{
  "n_layer": 19,
  "d_model": 192,
  "n_head": 6,
  "n_kv_head": 6,
  "head_dim": 64,
  "d_mlp": 768,
  "vocab_size": 2048,
  "activation": "tanh_gelu",
  "norm": "layernorm",
  "norm_place": "pre",
  "norm_eps": 1e-05,
  "positions": "learned",
  "qk_norm": false,
  "attn_scale": 0.125,
  "bias": "none",
  "tie_embeddings": true,
  "parallel_block": false,
  "init": "normal",
  "init_std_qkv": 0.0213,
  "init_std_o": 0.00346,
  "init_std_up": 0.0213,
  "init_std_down": 0.00346,
  "optimizer": "muon",
  "lr": 0.00746,
  "lr_mult_down": 3.0,
  "beta1": 0.9,
  "lr_head": 0.0068,
  "grad_clip": 1.0,
  "warmup_steps": 200,
  "schedule": "cos",
  "final_lr_fraction": 0.1,
  "batch_tokens": 32768,
  "seq_len": 512,
  "doc_mask": true,
  "train_tokens": 368500000,
  "steps": 11246,
  "dataset": "wikipedia_en"
}
MLP neurons of a small language model. Each row is named by its layer, matrix (down: output weights) and neuron, and shows model dimensions 0-191. Each number is 500 + 40 x the weight over its row's rms, rounded and kept within 0 to 999. Numbers have three digits each.
After each neuron's rows, "fires before" lists the tokens most often just after its 100 highest values on Wikipedia text that the model never trained on. A number after a token or word is its count.

L14.down755:520473478550540532473477506530526444512455491523496580511496534530449483463429470451595498454540453457467435543476555535494524476490446436491508544515449469481427504501477509524480477509516454523549580454512542535477553520413552451428538492464477499414497512500476545481510588545555531603474508424552514512514453541513483473495506469507494468480491501582488506467436461542555554551548500469465546557515489417454512521502439549475523524534551498530506456421464526481397515454563531489528505468498459550532463500562472463460514526481517506539525470523546453472522532490464604486
fires before: "s " 23, ", " 11, "\n" 10, ". " 8, "ent " 6, "es" 5

L16.down616:457538507473502460591457544503460486458451502494480509518513471428500525508542520480513528520499503423486437482490457553489534503499504487535465557548507504555409456464547383502572521508482553563533465490483580399458525503492553508471510556552423484522518459485440388410490495512506496461538534490483496550498512602491470484528470490485580554473458583483542493470456549463438472481547502524472494570536460509449444471549444527500527536490510409495499519533512485526545461526413468519500538476543526510493514551450480504546519456494560514508483562462541492540521451517504567494
fires before: ", " 52, "–" 8, "| " 6

L2.down541:529445465612489528574448537434477479441466519512580491524494468507495507535512535597493486487516552469514469490529532502469430562471496482494453473478460545475498547483456497451566514377449483438467487524571484534488475483530424537533545532531499523516566506479512488517514486521478498526439519425507515448461478493480500453496473518518534451588492468520495444488508479584481487456485470574448486580456590571522500523547566502472502579529548519512475510471500568552558501506472430520513481520432506510557404503464470454553534444515485553491514454497500479481438440507538517521
fires before: ", " 20, ": " 10, "e " 8, ". " 7, "s" 6, "." 6

L16.down455:504473506496539470510468522447557514525442500493499490474474522521489571524483531457490480483534436499503553493550481478549543425494429425499470538522461451538439527477501506507567493516517578556562520471456468655446519510486519525537470537519512452445463579537516488497503490455421527457518572505483490532457514570454475524534471580493558495495547503624556480429505486452496546471509464481511491487559517448456551489438438480495514459512591485499459464470454526509485458509505506528497516448473566500471593518445513483514441515470540476471435443503430517570502459530552505502
fires before: ", " 25, ". " 17, "." 9, "\" " 7

L10.down99:484606461473517507481524531473463541558502543539489499510559545535494494527434549488450513463478493483521509494473566529510443553418448493468480562493505451469475430509538486571489460482525548556506479477509541486477507492552431493541476476586519527438528450512491446454536475523480579482508482440527532469534465596486451532432543459542499495538482485470427446534473508558429508468477480494415527521475496520516418472508492561469451595448480498484504589501553524481522549473521557530384499549465480520532489491503461538514480540477466452483581534476529420509482429512534554513
fires before: "\n\n" 74, "\n" 14

L4.down445:492479458496533516481524487478462482530562505467382466480486540555501473454483506538543497570481523479488500543442544564556509518570559463509486585534524537435492562597490515500516433535543525449463534500483567473352476523502488470558479514542440554516514472532497412471537453463513503522543465518519527495524509537438446542504570441478555488558455529452489508544447477527455486489554537485471498423426529505526478491493492511490490521490408570493472529498506487513548488473510478480418496554515465487524451484527469541513564431487472468551537488510403473515459499560469550478
fires before: "\n\n" 59, "\n" 23, "\" " 5, ". " 4

L2.down446:494519513490466502494526532480517452503464556498492572491415518501497541472534509508530476501487473421497468521507524518457559519533495441546451442480513531428474446555558461515536367415440518514474482498440553464569447492548520491521559520569414577459527472483495433522523530487524480498452513567474503538518505405478557541514512507430513484576553514517546523488539485558500520520520542508489397415568438458573521475488489472517502412488506472527552508451578503513465553479496540523462437522554514444517500496520473569554445481502472477526483503542486541525494493526441487478
fires before: "| " 24, "|" 9, "(" 9, "e" 8, ", " 5

L6.down129:604506472483546486533410450539506460456503467475556530464492533526531449482479508580555481560575498461554469538529532493477545545499482469501558453473514548497521492522472437557561466465527507571509579524497458438465528517549497471543418471535561504511436513507486505566523484550518497476485443458497468475511550584432473498490511442531470428463421530465524486600471520521478492583493525577419477532474497460471491471467487451482501500462470526522453542511497482509551464565477512526456544513448457479490536509493432430499569449513473578477456486488536535460464546451537493441
fires before: ". " 22, ", " 21, "." 10, "s " 5

L12.down651:497511453488496566455498541466481608467514549459460525478408460581473488545535500508473466475523487481522438507497561462502510456555531457567516518503507496540596498571468477518535529510441517483587523436543473491460545502509416500493506503497478435570489489594533453497534510449445576478554548526530519535449505488481524520464432575525518408452554512531502497521437465435466503502582438457476507513549470529536527467558416471475493514549483525574470509426467489520523524435527492445442485514492428528552501513489501511538509431497481504500496537456475493501531530469540432524
fires before: ", " 18, "\n\n" 18, "s" 7, "ass" 7, ". " 6, "to " 5

L7.down120:479559513503506534606518526468495429516552492509462489501523530543492533549533517412500471515547483485496454483456499521539513463477408487501509462511424513441540562533470530521486457504498533447521532485498515528523524455517504495479471542470511490542460440462521518515396523519534487487444439535458518434499491531488586475516470488501510460567426509522491538552515442505577497484580551412497475531532498455526498497500538509437388514499572406524494493461551536488562568465500519473489458524562510573484546529586549494485468517460477440497444523480463563456577477408468520532
fires before: "| " 30, "— " 12, "0" 12, "2" 6, "|" 5, "1" 5

L7.down371:568522481529489509532537493419465408537535558519482528424549475504495415517461508533578438503438549486522524484524583490490442533491534563460510516562458457539526560519505516514415484552473538477526510481451511483521486536487506548500481493538459477480429495482477482435484537480502598406521498415484527493519557439517448540430520525498512476462511533529453567529458528568440514583533533499506521478551546529418486512554441504470492583494515520506504509471481457490517501467443491470482501550448513470506420498542487533552406470482487505506520463501480405500492577527539545465
fires before: "s " 40, "\n" 20, "\n\n" 17, "." 5

L8.down330:490507479589422465541459472519487514419509519438483445477457557489503620501497490521501529467511515504524512600564466551512459493469485425531531444579451469569548422542505492415482463501478498606430469451491505512500547526503489498489515508513532528425482511547543525464539532494452488487443544472480448493461479453533487533487457455489522477502478483522559448549525521526422457543434521509464475509503413512518584465522484541499511479505499495476489509568566537544544437519477561547486468457533494495440475543433582504524480547496550534495521528533458500480492402509506566510
fires before: ", " 22, ": " 15, "==" 8, ". " 5, "ally" 5

L15.down256:480476476543488466503510496445472499512545473489532545474450505548471491514489564385529486558491570489550482534470493474511457535559481499473551534597517559531557480481470444473528495515489558548461531477542500474484548470526459535494505552547475510493510448510522570515518526514513444526481549474454471548397440411496418487474458465474482547474414504504451499521509582426526464476564461556450555488569539474468499475508509548504519490502455465557520551479377540522536485428485516528473438488562465516477461485482555460569472444538475497450487526582495573511543496453469503512
fires before: "to " 53, "with " 23, "between " 4

L4.down723:538576545488457547563464522453442507509552406461560470492498472535484512523523535519522511496443502493453538473489469500531484457468488453460509454547433477571505446509561453550503526574480421486546527532477500514529499466462566479497456480449521454541482447554507518494483536496455515542496439476532568568472475511529488473536449501485489495478502441528430425455497507496582533559537488556529493495428532466560435558556432528560484544533458469490525488516447464500496580499501466577521512503543530511455564577446541460457471473556487423493558487513454444430567548515513469506
fires before: "|" 34, "| " 22, "; " 21

L6.down64:577484586507483547536400467488527507527530494426490493540547480514467539459473498484480465585496477520485460501503477545457438461549508466478446446532525504521495425494499465519460512502502393495544562468560447467516491485521549480521512549478496440572605547442508477486531509520522550447547441495458573593523496513448533572509490515503506523493489488492471482502494533498474552539567563547549490488473437445480450479477499428485459526455468465563498507522428413462517497488486556524417443477481508487523515537474517535494535470435558527502539580491484525484466552523450590453
fires before: "| " 44, "\n\n" 8, ")" 8, "|" 5, "–" 5

L8.down327:473460515402508498502451476553590500490469416459466541480492490514501476494517435546482484492512465476583526511572567499489471517476526481584454469469467530519549476491539563558467508494574465475563473488455474551500486565605516431431449467486474549469486554525563498527501464506552487494534537529541510424490537528418542501512508426467505445488490468460569495488468524523556523516509457538476551536546431437522508478509355578467496453550494489504512509490548527535453517540497518491470497543485500473514477504496456528549458506480499536513407516577513494510513526491410449493
fires before: "| " 41, "|" 6, "ly " 5, "y" 4

L16.down235:547504480552551500469514514579519541518416522478471506501514479409539449448443530506416467448468563482515474472506501526466594529512571476495410549471486450547461489579525515465462438509537524483503504437509499437436493524497520514449497525520483493465466527525520508465500537479547542472500560496539512464517466510446521484545496423451577466536465515382413587558525527552495504477541516508491525502511492574449490449508453440491507505526488510449548516540507465533520508433499551442586478519512571464546495499517524490453475497461436482549517538602499459458511485472495567548
fires before: "\n" 50, "\n\n" 6, "ber" 4

L4.down26:545457547502470559493485505481519523498463535559512493445516573470430527551508438459496477487541487547462461527442477518428487552455458542463481525470538504545480512504433498523500417523547551481489542492455512508562505524522490479494522520434557585548512455465496493499517490466452573501444519506445482493468460583464480502515461487485496476590598526495540488499489531467497571442417538496466468508458428480505513505464471479484376491519514536465474520529528471447557484536526547497471536563571560515486512465513461442489522489546476472472416546537530469500499563537616467601
fires before: "N " 18, "W" 13, "E" 6, "4" 5, "18" 4, "B" 4

L10.down509:491497482480444457498575507524531482516479419515452403488498570495435505438489494440509506554468545540511521478423592531519487532482540461542543477530491535539473525483460514479460496528452498520507459491508475512520547457595534533477461558438516460434523489474473503475500441433492505494501554551512537390455474556518441497475515509521507541466556546499553485486475583499544517523495499554559487569477499510581550591497514488465555455514432477527454560517572476459561530407438513517482533497513479502490537454535517477455503523497517544465488465440524487529450553500423400523
fires before: ", " 33, "and " 11, "to " 10, ". " 10, "with " 4

L3.down250:424516554505482528457438591562549482605533480546471517495542560472574443435480546493547485522569495562571505512518557521471482541504492543532497462529467497512473451490451515494540526469504517541485518463460527454470526471536543503483497547489539473506476502480504519521425564380471421500565474546444489473460547536493481471486501544454543451515502429520544457486474449496475571465489525445451508488479487539511442514517544500429463502482483505531519538533469532534552549473492421571410522495560448447521494521505381459538472434522544489538466499426527495487498479536487539505
fires before: "als " 12, "ate " 11, "ing " 9, "ed " 9, "als" 6, "es " 5

L9.down279:493512539520466521552529498541477500528459519537470487509486517457424505423549458470513456476520533564493452489461477507504452528490531506433561501491497597517527528472549502545563480493544545523493531520537508521497474489479501469465441514468525524509476458419578468508464469546465408533402410442480598509432509531544540579508493601563489490539417523618493525497570494549527499495494479501538502550484482499540490609540487553506440504507505502500373519467480489546476483514421452545519482488501496543504479485535512510462441478462424496456439505482449511497513506484490495511
fires before: "| " 31, "; " 16, "\"" 5, "0" 4

L2.down344:455418436612441525481459486571510511501482516435543452474488523502542457537469494532489545558511514518484508541557457452421602439480462562463476515474513530524491409622413464452487512510438528461533518489490546508500527472457549517520536518485450524526470497501543462490497544518524431552543425492495547518469535462493499446515561553483515453451429400561527541430514525484465495518477528493519531547555493509518502576548578495511514522467506520527462498491563438488515488479477482522523532503468528416539444498558493508441544446457436499517505476502494534494481528552452505509
fires before: "ed " 22, "ec" 18, "e " 12, "ur" 7, "es " 7, "ures " 6

L10.down100:503517504568426508583497505511451501556473480472424516537526565504508523521426485502452425526498470543562467510499473481493392490497583518465518463522486518515568490484522500450514478535533571479474448555460568496487490512519502490516480460458500520441519473497505438529509469501498487469550448469468531486507465558518450568546456484444551507484444573447573456462455453538535449569484513549472509509470531470503512473490497503495461495511464501475493638526513507487521548408499484563524516429529477519423560510415528475540520479523458589517496508484554503563536570418523516432
fires before: ", " 21, "out " 8, "sist" 7, ". " 6, "sel" 4, "on " 4

L7.down476:511496498537486438468453515566485485556501507585539544474553506536495469460505516499475506488499530489522467418485500537457498477504442488491420529488531461453461482475457511421506473481503494526509541465544528539578471392535577592440484493478423473446494484510516484516506581483495494478502512552462498534457528525449578540523495493618491470450485518438557556518515529476461446490513501444532487446517479494575549489532544543448519457448486510516598483469523506525461487472426483476436619468487496536524526471558462527479543541493588512442491530499531494553405527453479496509
fires before: "201" 22, "202" 19, "199" 11, "200" 8

L7.down661:555506483497466522527480456562536475424527471536457474497508429554453518454545497558474534448519521552421536514429505501496403504504518481520543468500498463500570509458513536453531513447500551529539570515552467544469483537442560492465503521564557591457491513532536550494411488489493543536517448526558518505469474494438488492507428571532493504512527540548482569431533533467511547540539523570504491560509538445506412476517515498525472503425542505469451482501482494524481411475475534458586533494493493428492416488488486521413453520496492556484487509526556459463434458530426533523
fires before: "| " 45, "\"" 8, "y" 7, "s" 4, "y " 4

L2.down346:487485445635542508420602500444521510469480464490490496543560465447561477482430518528484445520507513484357467508440551510549521485481493529511581479501512478492484527537525472472481468501447557504517525471524405457482501510523504497581441453524501460487479480515514469406519487522488520503511525492474498487543494510412448497558508453470576510546516518459464498524473502513470512627551505567513422482466470426543509490513481491560501563470510490482581497543539500545550477496472484542470483533520561515510519428524505482492534519472504488416488561571455505486486518519491544434
fires before: "\n\n" 12, "- " 11, "He " 9, "==" 8, "The " 8, "In " 6

L16.down70:468492514477481458453549461506556408511528451510453524520510552583471533505486489469454585495540490527520546496469489492491496538516539415427405461504528430463465498524461459547567546480542545494446523483491524618493539496489503496522501452551515555522516506475535502474472551553455569474521453570489516524564491457463473466570506491472517485520434504533420510478513478566497527477574435515519470557538434504440565473530571467476492591528469506502585470527529459496523542453472497452473537553517557507434501518474471536447436537526495463493450445465504491517454520484417468511
fires before: ". " 19, ", " 13, "." 9, "F" 5, "=" 4, "| " 4

L3.down349:448472530497489444474416507501456505448516517464560449475560482517497602558511540463588509427504444499519586520564512534432434516448503425549532469479526520537488525517507565542488515471450468581557570462455500469503490445480471474514481588477553424519483524513412509487483582521437536499457494457463469513450460462504449490540457504474562487472477578509467497480479506541489519570469519489548515503525472510535437477544465479463537542521493496524543497628424550515527440503492505493521509521516465431464498536547543531429519464532526513529522520559456501489461494513469516447
fires before: "| " 17, "N" 17, "|" 10, "; " 7, "2 " 5, "1 " 4

L9.down66:482551506561457400447534437510436526491515509558473451379472495441529514442485446450581472503478546503516543442461526514536508499531467485526500519490437520524505454537594523456518501496546477460504491513506472553473538472425487480543446463575400555531542529526562528456554458532554479500469506440501471501548500567503489499562521512486558487472527485526501529489465470417485467508482596495449498468511510542491493483546461473510546472432565545519567507560407567504517516513515553508551466506524504518433516425519461499441550544497442448514476535564501477468504473497496531458
fires before: ". " 20, ", " 19, "." 7, "ti" 7, "6" 4

L15.down526:501505568470526492462476494509460474524514447501437547449510511437496455480491509488493564490587461481472550481490504493442552549605551484508467422534547457514504495475489462455485538465425485581479467440458448591503438512516479545516487514502507565490477506430485537414469625486542538517435543558473513541500573507501524532520518537436519498522533526484483451501511550413504505552566467522432474490524531500436520473436510528437545555480487527532462505554483437477479503457559486554554548565542429537485480532495531482532438515514459443552474527509482475560509450533483475481
fires before: "ed " 33, "es " 23, "ing " 11, "e " 7

L3.down293:505527540513455504471500511479540510512490457499457491527528545490463447468573487552479484502524534577545490584586477472405510542560486470598504497528530556492547527481500511434498559475475529621451479507577491511511492438518512426467463475547425485504543444458477535544489509461560500485487431444462531417452486547486527449476434496501460543432435448502468505500498474515448520438532486528496504468541588542464469565546485492486515508466459521519551507492490525559477484545521595528444488476452512451528506443512469514512505534442494538544460558547473546463472407553513484486
fires before: "(" 17, "|" 15, "2" 12, "|---|---" 9, "|---|" 6, "A" 5

L3.down4:528494496504539497478476506507488498477503480492532489506481516475485466428504522452453523497568485502502487493483524517467445454542559477558363539490507435491498419436541546461506474546561514498511519528520450488515484559555515483542430482539461466444512525499420539597526445534540509523482484515461576459508532550469466437496514452498541476435498503493504532525515483492476541532481504528506488510513448479483508442459512575540490572529480568499490573474545488496505511469565450511472556477386559483603570503539412496410507491483445545531558470576537560480479493548429507430
fires before: "\n\n" 38, "\n" 8, " " 4

L6.down193:483539532507540458487533496459493525512495509469531529483500563538500502492480515420523507513564498471518460518409465534566538580441489504480454511582499462407501499525517497493553543426506505491484469479533568518459552419463480501485522465556471572474495549460473576520542555466519481482452463447410515558561549471440526532529383506481552473496495494447476484536452506522556460458546464520517530476458478537453505534567484546515537492547520493533532458510397513510562436510479502454572488419500511476539500515506483494461485514493595460508485488512448457498617515488526482420
fires before: "\n" 24, ", " 11, "s " 7, ") " 6, "e " 4

L3.down27:495509510460482536498552542478457480496526390476512478557459457515497481472502545461476492534485476512542586528503554533427481493581528558505462528468486473448519496475490444538513474489545511528573546558538392460469519431547558455501486507470449476485442478372534525478489507536431490463501465550519537466508557514527482506484493470543537467454511480525509532514533476564513529496576602575549390530501465482502444513488561508489439503546535477564501484482493449577542539494495484417548492467415548441529494500450509542505517465525516479483492472477548532512519498521514493395
fires before: ", " 18, "\n\n" 18, ". " 8, "\n" 6, "." 5, ")" 4

L2.down305:541451512500569486454537455573482531518376513527469505511482523500466460539477544485522529469464545494506563497553540503512553448512566507499451578557453502524411484564505541465420482468462511533498463538459511515426479471488465583428520574520497466454505516477459458580527516440511472463509530554474454501502457540488429467495496493438506542486467521481498534508488539484477540529498484477537512459538510523492425561448474519474462462586449510530513473565477543536492432444506567543524535490505436543514554556428516477506541537568441507474569493506529513448500455503526385521
fires before: "| " 21, "ship" 13, "cess" 6, "- " 5, "|" 4, "6" 4

L6.down670:472498517488457501492452455560485505494444417520485469517484524480506507416533494501498533500512501438453469433462421528453498520499502464464514510560468462610517489462466504487513469516492512456501536538564549537610481486460579469572522497545459547484513507552449508484449587484555520542540563539541543474494518489478509504560521476495572480470519532495515512518513482427491535517580567545484510456466504479557484524499594510442473470439403464578501477484523498412422476527390440502479452477511485503527511497560549463460508538453525508480457520539498539435498473502513586527
fires before: "201" 19, "202" 18, "″" 10, "199" 9, "\n" 8, "200" 7

L2.down501:512464623547474514511441471536571483521443499549498499516545504500432501547465522528502502501497475526498550557520535523455436544516485479471515421525510466495423559507525525542563537467503530505528548606491473504530478475505539459539532506549467516499511450458534505511516458518501586476451502497521534502412497504498528460476421443520490485458478522574334537509486493436442568498550440545494440486480550487482472529489521527449539505443528575541497454481511494557541477483469590481479488468451483466478501489475411510529470502419546486456533532493484502515508484575534441458
fires before: "|" 22, "|---|---" 9, "|---|" 7, "o" 7, "ad " 5

L3.down645:566504495489463522550452523514456465450535473527500572492474457499468435553468481488390446478548453545536551450583608566432497516499504504525536542532525472541452518522516481588416482495538518557459467486474449452489494453542506479444521486508452454440576496486524507522448471490583537469435507484557558525488477501460440571529485542482517546464496498564437445503532492531439474465488510448554631483525505567509482499490479437537520457499570510478482513512461462550502491525530509489518542525492473470518480502524481523504508549504537480481491577425479436471514499493522418545
fires before: "|" 17, "| " 17, "|---|---" 9, "A" 7, "|---|" 6

L14.down73:395464559532537438495456521483554500568590514508552441476492502525393440564464538480437562461524512534454509535484487497521414489494537486528511470552465501586521448440514486467550509450501514510546456505484501502496512579541427420529555446558510410447518570477475524473557523490500475530498505511497490517458548475515572510496527560513493542505428512549525515520471524551534471434507561492466492507565479516588449572517513471495475516441492496470494524542488454515475477429468509546439498471504555512456462496492486502477483454463410556468517487494475518529533402489539536498
fires before: ", " 17, ". " 15, ": " 11, "." 9, "; " 5

L4.down419:475469535455496471569477579473495479547547399494495573547480495458424441500418495527514488513537540483515520505556559470465525507528498486579539535530467523507475512506460443547449518508491513457498494476549510488513488506607508463526449487558448497472532570450526591431441445456551439479493590484557530519476510465413501481498521522494512501447533507457550467503471522491508536429456505525530534504478532533536505501531516469469502420467548454496525493508511484490419478486472520520502543507443565512462532476496547557579556563484508501449348499450528529539458456483517487544
fires before: "| " 31, "|" 16, "N" 6, "A" 4

L16.down304:455491518543474434485457527482523501530471440514467481481453507453471476588437470496449452448530498451555596518566541537423468522487504534516416478539463472491475481547504526553534544436514573539514577500545491516452509436453588495514494434539520496460495485489483499471522542489556534460518473565442511504474506522465500472532507458465515460511479551655482495477416484530493492481488532543494470488527502589498478529589528509476463606454512517434501473460479525531487451516473596525502465502464510508473596444528485509502472443470481451522497526500525521507496453525584515467
fires before: ", " 19, "s " 13, "s" 10, ". " 9, "\n" 7, "==" 7

L8.down591:469539430459558554405536485527509568475489536486491515546511506480494557534512562463500502445513448560533485495478497497488455509488487459476494489494482489485484486536592537497514531484448520535539489423579525500462608541406501498514467464568523536477452480473463497505471560419476480401509520444538447480486497556467535539545514547538547496481553517584484503565429570433571507490557503425495494478467514458469542493482446474538529532497512504464543409525463518558485491515496472539487465459521510535511471506473544454426521455476538440544515467483398459546517442491573505496
fires before: ", " 30, "ly " 8, "e " 5, "'" 4, "s" 4

L8.down226:499563473482476531562549496512473515525465564431497441542458471462492504511426455526514454436466479477502512532431539479450552524480521490491501450507526551519553460509479525464544495499441523468508527525540488617440473394573482450477469495474531504462483499550580472462449447578558497572468482525472504537508424528490489525591482545487517476510412550511518475509479510447488541489526542515550509533529549562540475561526481472456500416514489453412464566472484436499533498516442568474466509543516510555520554528539479539509498496548496552416504541465466501512492409522522438496
fires before: "| " 35, "P" 6, "10 " 4, "|" 4, "C" 4, ": " 4

L3.down576:575457563458464508538457494474513508492505494493486524417561510476436494517467535492412550497520530563523505629515530544504483598513526414534487479529555529453477497453535486423436473468493504496506470560480497425475445439518531501526507499576474490440505462463508567531494399495553483503465477502521604479479489468557515510528480533554522486454480496514458533482505472540500515440556512550478516478537447496515513481462492513503436456540531489474561570438527466572447487482567583472563497505513502472549546483449546487550480551470507517463450494503452401487512474507486444554
fires before: "|" 27, "|---|" 14, "\n" 14, "|---|---" 10, "|---|---|---|---" 5, "tion " 4

L2.down98:532525509542517563466478539522477551426441424499487484493507495465464563473541505510516521474495511464433542548493442565520530504488509412505471478511501514532474483519529485553414439470439497513548527469563478560520483570524444452540468501499514521512455541463582544485552540492469418519528441495453506473474448544548511474495497473492457430512542520545506618513464484487425561510519552474487493497526459462441539472572465521486515503455547561556438436499414478493475550476467556516523475530505501570391433491485503574557517525484517485592457547476476509468535488503494527444
fires before: ", " 12, "ed " 10, "y " 9, "s " 7, "s" 7, ". " 6

L7.down65:492511433539487474450562510526588557493505427430534514513452496503486474512500511580527588536483519516539511520432466444507458450471538452451507489513455564487489492525487564456525415489542449472492426564464567475453534469499454572520500411525471520414511533574501558507552500472507526483441423516539451491480498536464547527520496515511476493525549493501497578577451492497513481428422515516499509534515485444470489507395492529436522576547540495471528500458483567516558543503502480511531462447514530485560493453466472460513533540533477530503534409471516539495452495512571535457
fires before: ": " 22, ", " 19, ". " 14, "." 7

L16.down343:578474552411456461484496498498441507545533508507522554495545545491500490469498482422479469558509586531535472519392437499532505441579463509515537482529532506429549521440500444459482493492470538465493520503462517579456489479499434470503489536427508453524528510496536532449535479507510504514599491518418437554469480422574445552530523553533477507589500477619494490502453521541507476529504502461548507439510493423492534490511515462494496383446548466519488501531505569529441532468422529511466502514495508454538431441522506507499491540527511568525541490545478478532513527489475484510
fires before: "to " 15, "in " 13, "of " 12, "and " 12, "on " 7, "by " 7

L16.down115:460513507477527553491470456477425468499486498495489497515485462506453543495445483475542528455471425409507469509602479471500483504514526474514534552515488538489541491544517524543529534417521471531496549473541470609508528514299540531511474490477493522443512475506483494498515469492510521505463508441452527488547553442500565486473477487474459467542496513585474450492553533500560509501462459576444472523469508511614449421517497524504483517504489519513546475474460570486547540535497524538497447541523527501423508466452481494437423483478529511552527516502582500546494570454537539546
fires before: ". " 20, "\n" 16, ", " 16, "." 14, "s " 12, "s" 6

L12.down70:463580438508487523543502470466514575490482496490380492489458513524603480482489470554531492566530524495469553418513541486501516583487414439523463537496457508455542465614464546505526439472464527459514478547565543487524566471561525460517463473515513502448549555470544508455448554527494432477443550472573420491456446537475523520531456511492506531464473470546490508550500531475452553553520550523492465490498514517470519500527483531410547494535514548500462529527483478478529471477465488451512499356538455461520585487445540521464508501495487463482499504544480502482515516519462458541
fires before: "| " 29, ") " 8, "m" 7, "N " 7, "|" 6

L8.down641:521512431529536462467525443545526566477475504490536494502553527558522472480462513565450459550540567492560441429451527466432508506530539478509534495531512518563442447486449381572524527551491483542551494524542427522487536525437584507500476549484478456455469482455495539460507535543506496497478515515542592528501470410546489492461504469530525450535468510452555524495483490484510458566509500500546454534500524507491469467524462466461517521484406497480540494455489459484466473458482547399440517477508544503594568523484455481501512566457549504438452564557538472577505497460472442482
fires before: "\n" 25, "\n\n" 15, "Ar" 6, "Min" 4

L12.down614:568459489490580592505526394577504459534512468519532536461506491500522515516531520540485491453487515529485551600526505505497549459523492501491515503537458524453489470530442516438480459560511495500444488440496464486513490484479515597481594546487576517454460514501516529464444494442503506471403505474506556442501466565469481494486524489498477502515582502541511458426490527480500513454548490495498456506549516503456456501448565540549463520428520464589505521529527595506528438442468564493518520512521534496509466512511536521503531497444534458442434449389482501439519550458572468430
fires before: "| " 31, "\n" 30, "|" 8, "ay " 4

L8.down606:491500508459515504415532523514482475528441535574508466449512422485444519504397436475498483437420530533491512536488491512477492584445465501472459562443544485461492494569497531518461447516489520541487542512549492481537509516509443470529457452527422501477514523488551476497586463580542454516593564424568583498480538517472493490425493574503484521640469491479438516515500487602522479525509472476443522523508466505443506476532588502493461491459536490501478490516500488517531517463508517568509549480443468446491517470493473579502494540502487492454559530474509508559457512514551495433
fires before: "\n\n" 46, "S" 11, "\n" 6

L6.down662:488480521493486461475477471418397457501501510496464541488544542516456538552561547495528454540422499470524501529433546590464555498522424520480475453505510510489511531503497505502453473489461489465460526506544457566498453561586555566496534465458505484503532525494564440538484534466512492544540537542522551538564482492430530469465515423458463466530568560509413512551506534479523556545491439442525446447511519505445467472522538514523495430493504440518590486524565485492506476468514456466431528477589497471467466485436558525493495498454516496447495474474538496450560558499511609531
fires before: "| " 28, "," 9, "|" 6, "— " 5, "9 " 4

L16.down51:546528520519511532530497445435524493524506439485470462546517537535496561491506506453502555551507471590551515554562470477519515443509480463518454443497473551525457499501433494514475480487471478497480509527503535565553551470461537517527466538490456443491453461462488455450418562448384371483561475507548439514516526473440543513450479631536498547530498489527554472481522466491533539526520490515582515500502530494514422436477510558548483523454493478494446527530554516439555521444435481518501456530512569503481528467563433512461506582527549532463467451486471532471481463481545486498
fires before: "| " 58, "|" 5

L7.down588:488523483504527473457526470497529553553458505550543503550467516484538482497515551532521571442528444526465474501439507507494504515485576429457542510493532513462432502531502543461480437506523492480522563502542494523470462495431484506500437406560488516456571561542491526526488558528503418495461461487597493572477465420487478528615496475445567509546551424583548481474549522552524546464512492535434447487538458493450517485514399457479517453548482522507499526556388480495508483503473497443567530480514497497500518443463538458500548513475497517444507497517578536497464439462496490449
fires before: "| " 34, "|" 10, "°" 5, "in " 5

L14.down276:521552552469568524564501526511540496470503460508458569449487471559527490518513473459527494522499534536484497535514470552518555518459507489512473494461458490456474517555478553478584525473521482501493484518486513564548427497451514375581411570473546552439478488507567522482529500514506500530440491430475452509474457480491528582507481493487445548533458500568470459498439509516463548370489522485444463553475549528476559514532421485458493544536513471542519516584508503533471531489523554473484439487462546451539544400513486527539528499504494567473452478534500436451513422484431518511
fires before: "| " 27, "|" 15, ")" 6, "; " 5, "(" 4

L7.down626:539567474546487518490477598496497465572520520456498542490567516545528477534471499468492404551557576480458415477471499422540435429474459536437453467466422485462518527548499485523534536530507481542517442458541483529472505459450424502463473478519482458538485454495458499512406502469498445510542483493503556509510494430502470524518489471512534490463568543644467488463458504544486495490552472550547428539507545486514570519544503556532558504544501505479509516551517487527564450502407501567518503452588494522513461514519513468480492489544498442496508478556472426471479457555526511488
fires before: ". " 29, ", " 12, "." 10, "\n" 5, "==" 4, "–" 4

L15.down412:434490482503455481516511506517534554429515437513519474550432518487507476474491513554541448508479491509475536387569532517539442474500520514528443487477508553530510463520474564491499507458524486482563529523554453506550500499552440441522521474486565581513550492600498440489491472469544488526483546436509472538507484480532499619462542498382574404518499473517511500467510491448448522398492472482476574496522487527435527491578530461534498488509526544460535499519573537484514544389444495549519474539490500499487529509474512492525465515477447398519491490477532525453444500558495540479
fires before: "| " 21, "|" 17, ". " 13, "|---|" 6, "by" 4, "did" 4

L14.down320:601501500469477538414508518508548450534568521502481512504513523478483523562495523480568513554456518544522448544443498555464462512463462452583537473479523556507520471489535503486461467429553492542470483554536449516483456505570516534443496458498480484496549461473490569564407440500484516449490531532455477526467527478403544489467519496535434503458523609514395454549526482536486529465544505499452450567542487531525493532462475470469562361551490446526519515481493483475513512482542464533532535463494486548466524457584430486515521549478465517454549542509485500491459479487494532445
fires before: "the " 27, "it " 7, "a " 6, "her " 5, "his " 5